Weights of a small transformer language model.
Architecture: RMSNorm before each block, rotary positions, no biases in attention or MLP.
Training: a variant of Adam for these matrices, 463M tokens, 7059 steps.
MLP neurons of a small language model. Each row is named by its layer, matrix (gate and up: input weights) and neuron, and shows model dimensions 32-127. Each number is 128 + 32 x the weight over its row's rms, rounded and kept within 0 to 255. A neuron's up and down rows have the sign that makes its largest values positive.
Before each neuron's rows, "fires after" lists the tokens most often just before its 100 highest values on Wikipedia text that the model never trained on.

fires after: " |"
L6.gate63 [149 111  89  87 138 162 139  82 127 108 164 110 142 133 136 154 128 111  69 138 136 168  99  78 119 143 182 156 139 142 190 121  92 116 132 172 209 114 101 122 142 151 110 127 109 153 178 170 119  77  95 118  35 146 180 137 186 133  77  48 146 143 116 116 111  77  76  97 130 131 130 133  55 151 141 154 130 170  77  87 125 107 144 158 168 183 148 135 155  97 149 167  93 114 153 113]
L6.up63 [167 135 107 140 145 136 105 162  99 130 155 109 128 138 121 176 145  96  76 112 179  94 135 140 185 134 108 119  95 133 132 107 145 220 133 140 128 151  85 116 129 159  92 175 157 102  54 112 168  93 123 105 135 135 157 138 107 130 167 112 137 101 134 177 139 108 128 129  86  91 110 128  90 131 111 126 174 170  74  96 165  95 131 169 171 107  62 146 158  85  52 181 111 136 115 198]

fires after: " V", " vess", " v", "av", " W"
L3.gate655 [156  98 147 141 136 123 113  75 140 156 141  99 154  92 152 152  93 158 106 131 184  84 157  74 111 144 162 163 133 157  93 136 107 136 108 133 177 148 121  78  99 167  89 121 123 129 150 191 120 128 136 139 138 130 113  96 119 144  97 118 109 106 129 148 121  95 152  89 118 130 101  80 114 134 148 135 157 115 106 168 159  67  96 182 140 117 109  94 174 106 125 123 111 120  85 104]
L3.up655 [162 145 184 180 183 137 153 101 121 181 111 178 155 119 145 135 153  86 168 199 128 132 116  82 140 127 106 137  98 125 117 110 137 122 133 133 113 120 116 146 127 170 100 144 148 109 147 134  52 150 130 147 126 124 163 144 118  69  54 144  91 159 136  99  76 125 154 121 123 113 125 160 124 147 117  90 143 154  88 107 175 130 152  96 126  98 152 133 125  58 164 139  99 138 183 140]

fires after: " |", " of", " in"
L6.gate178 [164 106 116 111 158 188  64 165 178 115 163 100 160 154 126 151 115 113  93 116 175 168 147 140 140 153  91 146 175  91 107  84 178 159 170 162 180  89 135 105 154 135 134 108 115 100 128 124  92  82 116 171  60 131 113 185 106 120 157  94 105 120 187 157 105 122 142 124 127 110 114 117 194  77 145 125 139 142 133 165 109 128  83 120 141 159 108 133 230 142 198 120 151 157 158 155]
L6.up178 [149 159 106 141 148 124 189 134 143 163 123 165 188 105 110 166 176 133  50 109 107 108 109 112 131  64 148 149 129 106 173  91 170 189 154 146 149 146  92  94 113 115 103 166 117  96 144 105 115 168 120 120 114 153 129 161 122 107 112  95 136 145 129 138  56 140 121 157 179 132 151 171  88  86  68 124 183 108 146 145 177 163 155 100 158 123  95 137 112 113 119 128 110 104 121  94]

fires after: " a", " the", " an"
L6.gate542 [132 122  88 132  89  97 106 130 156 182  91 148 151 188 102 112 137 111 150  79 170 126 115 170 142  76 106 108 127 199 120 142 125 182 113 136 106 181 104 122  84 139 103  84 139 173 112 106 108 128  81 107  94 150 142 158 149 133 120 211  99 105 146  93 132 198 101  98 160 101 114  85 129 166 128 148 152 132  94 121 171 132 181 132 134 126 147  94 151 131 138 130 117  74 121  93]
L6.up542 [137 128  83 171 130  55 137 102 122 120 152 117  85 100 107  87 145 105  82  83  98 139 121  58 121 123 135 116 144 133 148 158  94  80 112 159 121 127  85 125 175  87 110 112 133 102 181 177 122 161  74 128 162 105 120 166 146 112 170 145  89 150 122 166 102 186 161 146 108 125 111 102 108 147 165 125  88 107 120 141  96 151 135 185 129 110 143 199 142 107 108  90 125 129  75  71]

fires after: " V", " R", " v", "R"
L8.gate839 [151 103  82  73 104 141 100 122 110 129 200  80 135 129 137 144 121 154 185 136 131  72 125 139 131 103  69 110 120 162 136 150 128 144 150 146 143 165  85  98 111 118 121  98 123 135 134 215  99 110 191  89  72 148 160  99  93 122  88 120 163 129 124 220  85 153 121  61 163  61 117  91  84 119  54 140 119 102 127 187 150 151  97 130 155 119  75  91  82 114  63 158 143 135 144 159]
L8.up839 [129 142 175 116 121 152  78 153 148 161 117 135 153  68 111 150 146  51 167 130 126 149 138 104 141 140 115 135 162 115  51  81  92 139 163  89 141  90 156 104 112 139 130 135 194 146 143 107 162 152 103 168 148 120 169 143 122 150  65 146 170 106  54 112 102  76 129  75 151  50 144 132 132 160 137 105  90  91 167 134 137 105 118 160 111 146 139 161 176 125  95  91 130  82 202  97]

fires after: "|", "-", "\n", "i.", " |"
L7.gate837 [ 76 125  72  98 145 153 131 107 118  97 103 131 135 113 105  79 163  96 161 149  93 161 111  55 157 161  90 126 126 170 145  97  65 147 108  91 174 117 149  91 137 124 176 210 136 154 170 123 136 119 189  78 108 127 154 155 120 140 170 132 111 206 124 135 143 133 120 188  75 114 118 150 143 171 166 117 104  83  87  97 150 174 129 143  75 124  63  97 174 173 122 121 139 107 138  52]
L7.up837 [115 143 170 126 166 112 137 162  78 106 128 170 125 139 117 180 202 136 133  85 168  57  94 160 146 139 139 117 129 184 132 123  96 151 155 132 164 145 116  82 145 164 129 170 109 128 160  81 155 110 153  58 121 170 104 165 157 166 140 153 101 151 166 176 141 131  88 113  81 156 118 165  94 125 150  68 111  76 139  90 121 146 128 165  70 112 142 111  41 145 105 113 139  78  65 134]

fires after: " |", "m", " Abd"
L10.gate300 [162 118 113  79  90 173 171  99 102  95 165  96 156 171 137  64 132 146 115 153 148 162 117 129 202 212 172 132 123 165 145 134 161  99 155 127 163 132 165 102 131  88  83 155 120 125 105 142 121 112 108 180 106 157  95 145 103 147 175  92 109 112 173 177 149 159 162  62 116 110 124 169  76 106 138 161 193 135 142  76 128  92 123 173 109 109 151 103 126 155 162 119 117  99 148 166]
L10.up300 [101 113 104 114 160  71  98  98 105 138 196 201 129 133 158 161 117  94 108 121  73 114 109 199  93 169  95 135 137  95 137 141 122 129 167 184  94 107  62 152 148 179 161 128  99 119 127 114 125 129 134 142 129 167 133 194 115 127 146 123 138  89 121 137  86 138 112  79 152 119 101 120  98 189 181 155 230 131 129  94 164 133 131 120 112  72 104 156 132 165 107 174 159 198 141 165]

fires after: " |", "|"
L6.gate144 [ 98 117 124  38  72 136 169 149 150  91 141 121 125 139 108 117  82 128 132 175 112 103 133  64 155 217 139 179 173 162 139 173 127  74 152 126 177 152 117  97  91 132  68 110 121 145  83 141  96 108 145 105  58 120 198 127 173 131  77  64 168 144 148 118  95 123  95  81 154 132  99  83 151 116 121 135 125 129 140  94 140 107 108 107 115 137 167  98 161 112 131 188  64 126 106 100]
L6.up144 [151 150 124 118 129 132 131 159 129 152 147  83  83 103 141 146 129 144 145 147 126 123 187 130 205 128 103 123 109 158 204 135 181 110 132 144  98 122 106  94  52  76 143 136 130 121 140 103 125 139 187 170 131 175 149 186  97 127 112 101 111  64 125 152 138  65 161 153 141 158 146 111 149 152 117 103 152 136 144 118 155 153 152  98 179  85  51 127  71 116 114 149 115 179 112  94]

fires after: " his", " her", " its", "'s", " was"
L6.gate525 [154 119  92 122 188 125 111 128 110 182  80  83 139  96 107 126 177 151 106 145  60  83 100 159 132 133  49 100  86 122 112 119 111 156  65  65 125  98 121 108 116 149 125 159  57 159 133 122 164 154  67 126 124 135 139 170 162  98 119 161 107 131 123 116 176 133 182 107 131 175 104 159 194 143 133 126 164  74 146 110 129 146 122 187 112 120  98 164 158 162  91 160 121  50 123 129]
L6.up525 [128 170  67  64 164  94 152  75  69 137 105 160  83 115 105  91 147 192 112 107  97  96 159  84 116 114  54  93 118 162 124 109  90  96  76 104 171 167  98 157 142 151 115 142 167 112  83 143 145 181 104 158  97  94 123 156 111 100  97 190  73 133 134 132 152 166 151 109 118 140 119 239 153 147 121 111 149 116 118 118 178 132 141 115 124 128  81 170  84 146 107 129 116  99  87  91]

fires after: " the", " a", " The", "The"
L6.gate505 [ 84  54 155 135 165  71 182  95 103 145  74 110 111 144 123 143 197 100  83 128 132 161 148  99 123 124 101 117 131 147 164 127 185 148  69 146 152 150  94 148 109 156 175 130 147  98 134 152  81  93  92  95 120 195 160  82  67 112 129 147 119 154 139 148 206  96 125 105 106  84 106  94 110  95 133 133 109 156 144  79  94 171 113 135  64 118 134  65  94 162 187 156 153 150  87  80]
L6.up505 [ 87 135 139 193 214  93 144 108  93 131 115  82  65 105 128 137 134  92 150 121 168 145 159 113 119 113  68 137 156 108 149 149 110 133 110 115 108 116 147 148 167 151 106 183 144  92 104 131 127  82 107 127 165 149 211 120 106 147 145 120  76  63 128 154  56  83 107  65  94 191 207 133 146 179  80  91  90  91 159 121 146 158 135 184  94 124 134 136 131 165 142 154 151 124  69 115]

fires after: " |"
L6.gate260 [153  88 104  51 109 150 164 156  83  89 139 163  90 143  99 147 115 177  95 194 128 118 129 146 103 207 173 173 177 186 158  83 185 158 171 139 107 107 130 148  87 151 178 133 144 150 106 176 168  64 156 171 107 111 114 150 164 138 103 108 137 207 135 104 146 106  82 144 114 106 127 131  95 109 114 131 136 135 129 120 164 154  82 154 111 157 141 122 115 145 192 130 130 135 134  91]
L6.up260 [113 135 214 113  80 114 136  76  38  44 158 159 118 182  46 158 138 189  91 116 108 105 191 141 128 205  95 169 100 136 114 131 179 174 177 160  92 154 172 124  91 182 213 129 208 126  98 136 170  99  97 160 198 158  91 104 138 141 149 131 146 160 119 146 130 134 147 119  81 130 156 168 118  91 146 114 189 135  86 134 108 145  90 126 145 160  81 146 139 122 137 130 180 131 130 167]

fires after: " the", "'s", " his", " fa", " their"
L6.gate481 [ 82   0 136  98  93 122  80 142 107 132 154 151 143  98 127 170  75 128  54 121 137  94 128 120 127 139  75 137  99 105 137  69  88 151  95  88 137  93 152 145 114 137 123 118 119 142 147 182 115 139 126 115  63 156 185  99 132  53 165 181 128  97 152 110 174 123 139 191 153 101 122  87 145 148 117 115 136 109 114 120 140 142 161 151 113 131 107 154 110 184 136 139 103 102 108  57]
L6.up481 [ 88 125  65 111  75 142 115  89  56 123 172 117  82  98 145 133 103 164 103 140 138 111 124  98 142 131  86 106 134 147 172 142 115 110 105 105 154 114 191 233 111 102 117 108 143 128 152 142 147 160 172 116 113 140 178 140 154 174 100 153  80  86 131 128 125 143 116 140 141  61 117 135 129 144  73 119 108 124 161 153 182 156 155 105 153 151 147  97  55 106 147 126 123  93  26 102]

fires after: "-", " dep", "|", " o", " Co", " c"
L3.gate16 [135 106  14 114 152 143  78 144 153 113 166 127 115 150 109 121  86  74 124 119 105 114 165  66 113 171 107 138 150 127 177 105 124 119 167 122 136 119 111 176 143 121 118  82 127 103 129 139 107 137 142  73 164 122 185 173 135  57 136 122 150 172 101  85 133 148 145 128 102 200 149 122  94 181 143 132 146  60  98 153 155 160 112  94 115 140 100  74 181 125 167 157 125 190 142 108]
L3.up16 [139 151 134  97 122 136 120 132 131 116 104 180  88 101 142 123 166  60  92  62 155 178 129  74 180  67 211  99 177  73 116 104 155 131 114  95 134 156 168 145 105 122 128 107 145 140 156  91  96 161 145 151  95 172  86 147 158  95 110  82 121  83 123 130  86 115 126 161  95 180 132 103 157  91 114  85 133 127 116 161 167 107 109 136 115 142 116 153 168 152 119 130  96 129 111 126]

fires after: "\n", "ul", "|", "-"
L7.gate463 [158 129  93 126 156 102 112 110  40 141 146 174 109 123 194 143 168 129 111 148 130 138 109 126 145 128 155 168 100 171 103 124 111 122 146 119 148 205 134  90  90 100  97 116 154 127 101 127 127 174 179 125 134 142 185 129 163 144 145 126 109 117 166 154 153  97  91 143  98 158 140  98 168 149  71 146 125 120 117  41  99 149 168 124 122 148 162 158 119 114 119  72 151 162 129 115]
L7.up463 [ 86 131  41  81 120 130 116 121 137  94 100 122 128 140 147 147 123 124  80 144  77  57 160  76 143 160 128 104 126 137 166 146  26  93 181 111 159 149 162 149  89  84 170 105 109 139 148 126 213 116 118 152 136 122 121 192  89 172 125 139 178 124 131 121 106  87 154 133  94 124 107 106 157  60 131 106 112 116 134 128 156 107 117 134 157  97 152 172 116 152  93 102  84 103  97 107]

fires after: "|", "The", " the", "-"
L7.gate119 [ 76  82 113 130 155 123 142 156 101 131 158  74 153 123 170 171 174 122  53 133  97 106 101 175 139 216 107 188 117 169 112 140  42 100  83 113 132 160  51  70  83 112 123  99  84 160 180 125 128  96 169 152 197 174 161 142 178 133 118  62 122 143 123 146 130 104 140 157 125 143  62 110 134 147  94 124 109 122 140  85 144  91 130 151  48  81 114 100 153 208 130 149 111 114 145 132]
L7.up119 [103 129  83  93 149 140  21 156 122  84 182  95 132 149 140 143 157  85 160 157 153 137 176 161 140 149  52 130 167 157 108 161  82 127 121  96 138 116 154 102 121 134  92 108 159 143 103 152 145 117 168 116 161 118 129 133 124 176  95  92  71 123 163 122  96  85  98  89  88 105 136 142 176 184 154  84  98  59 145  76 175 145 161 134  83  77 106 106 127 158 158 100 136 148  93 162]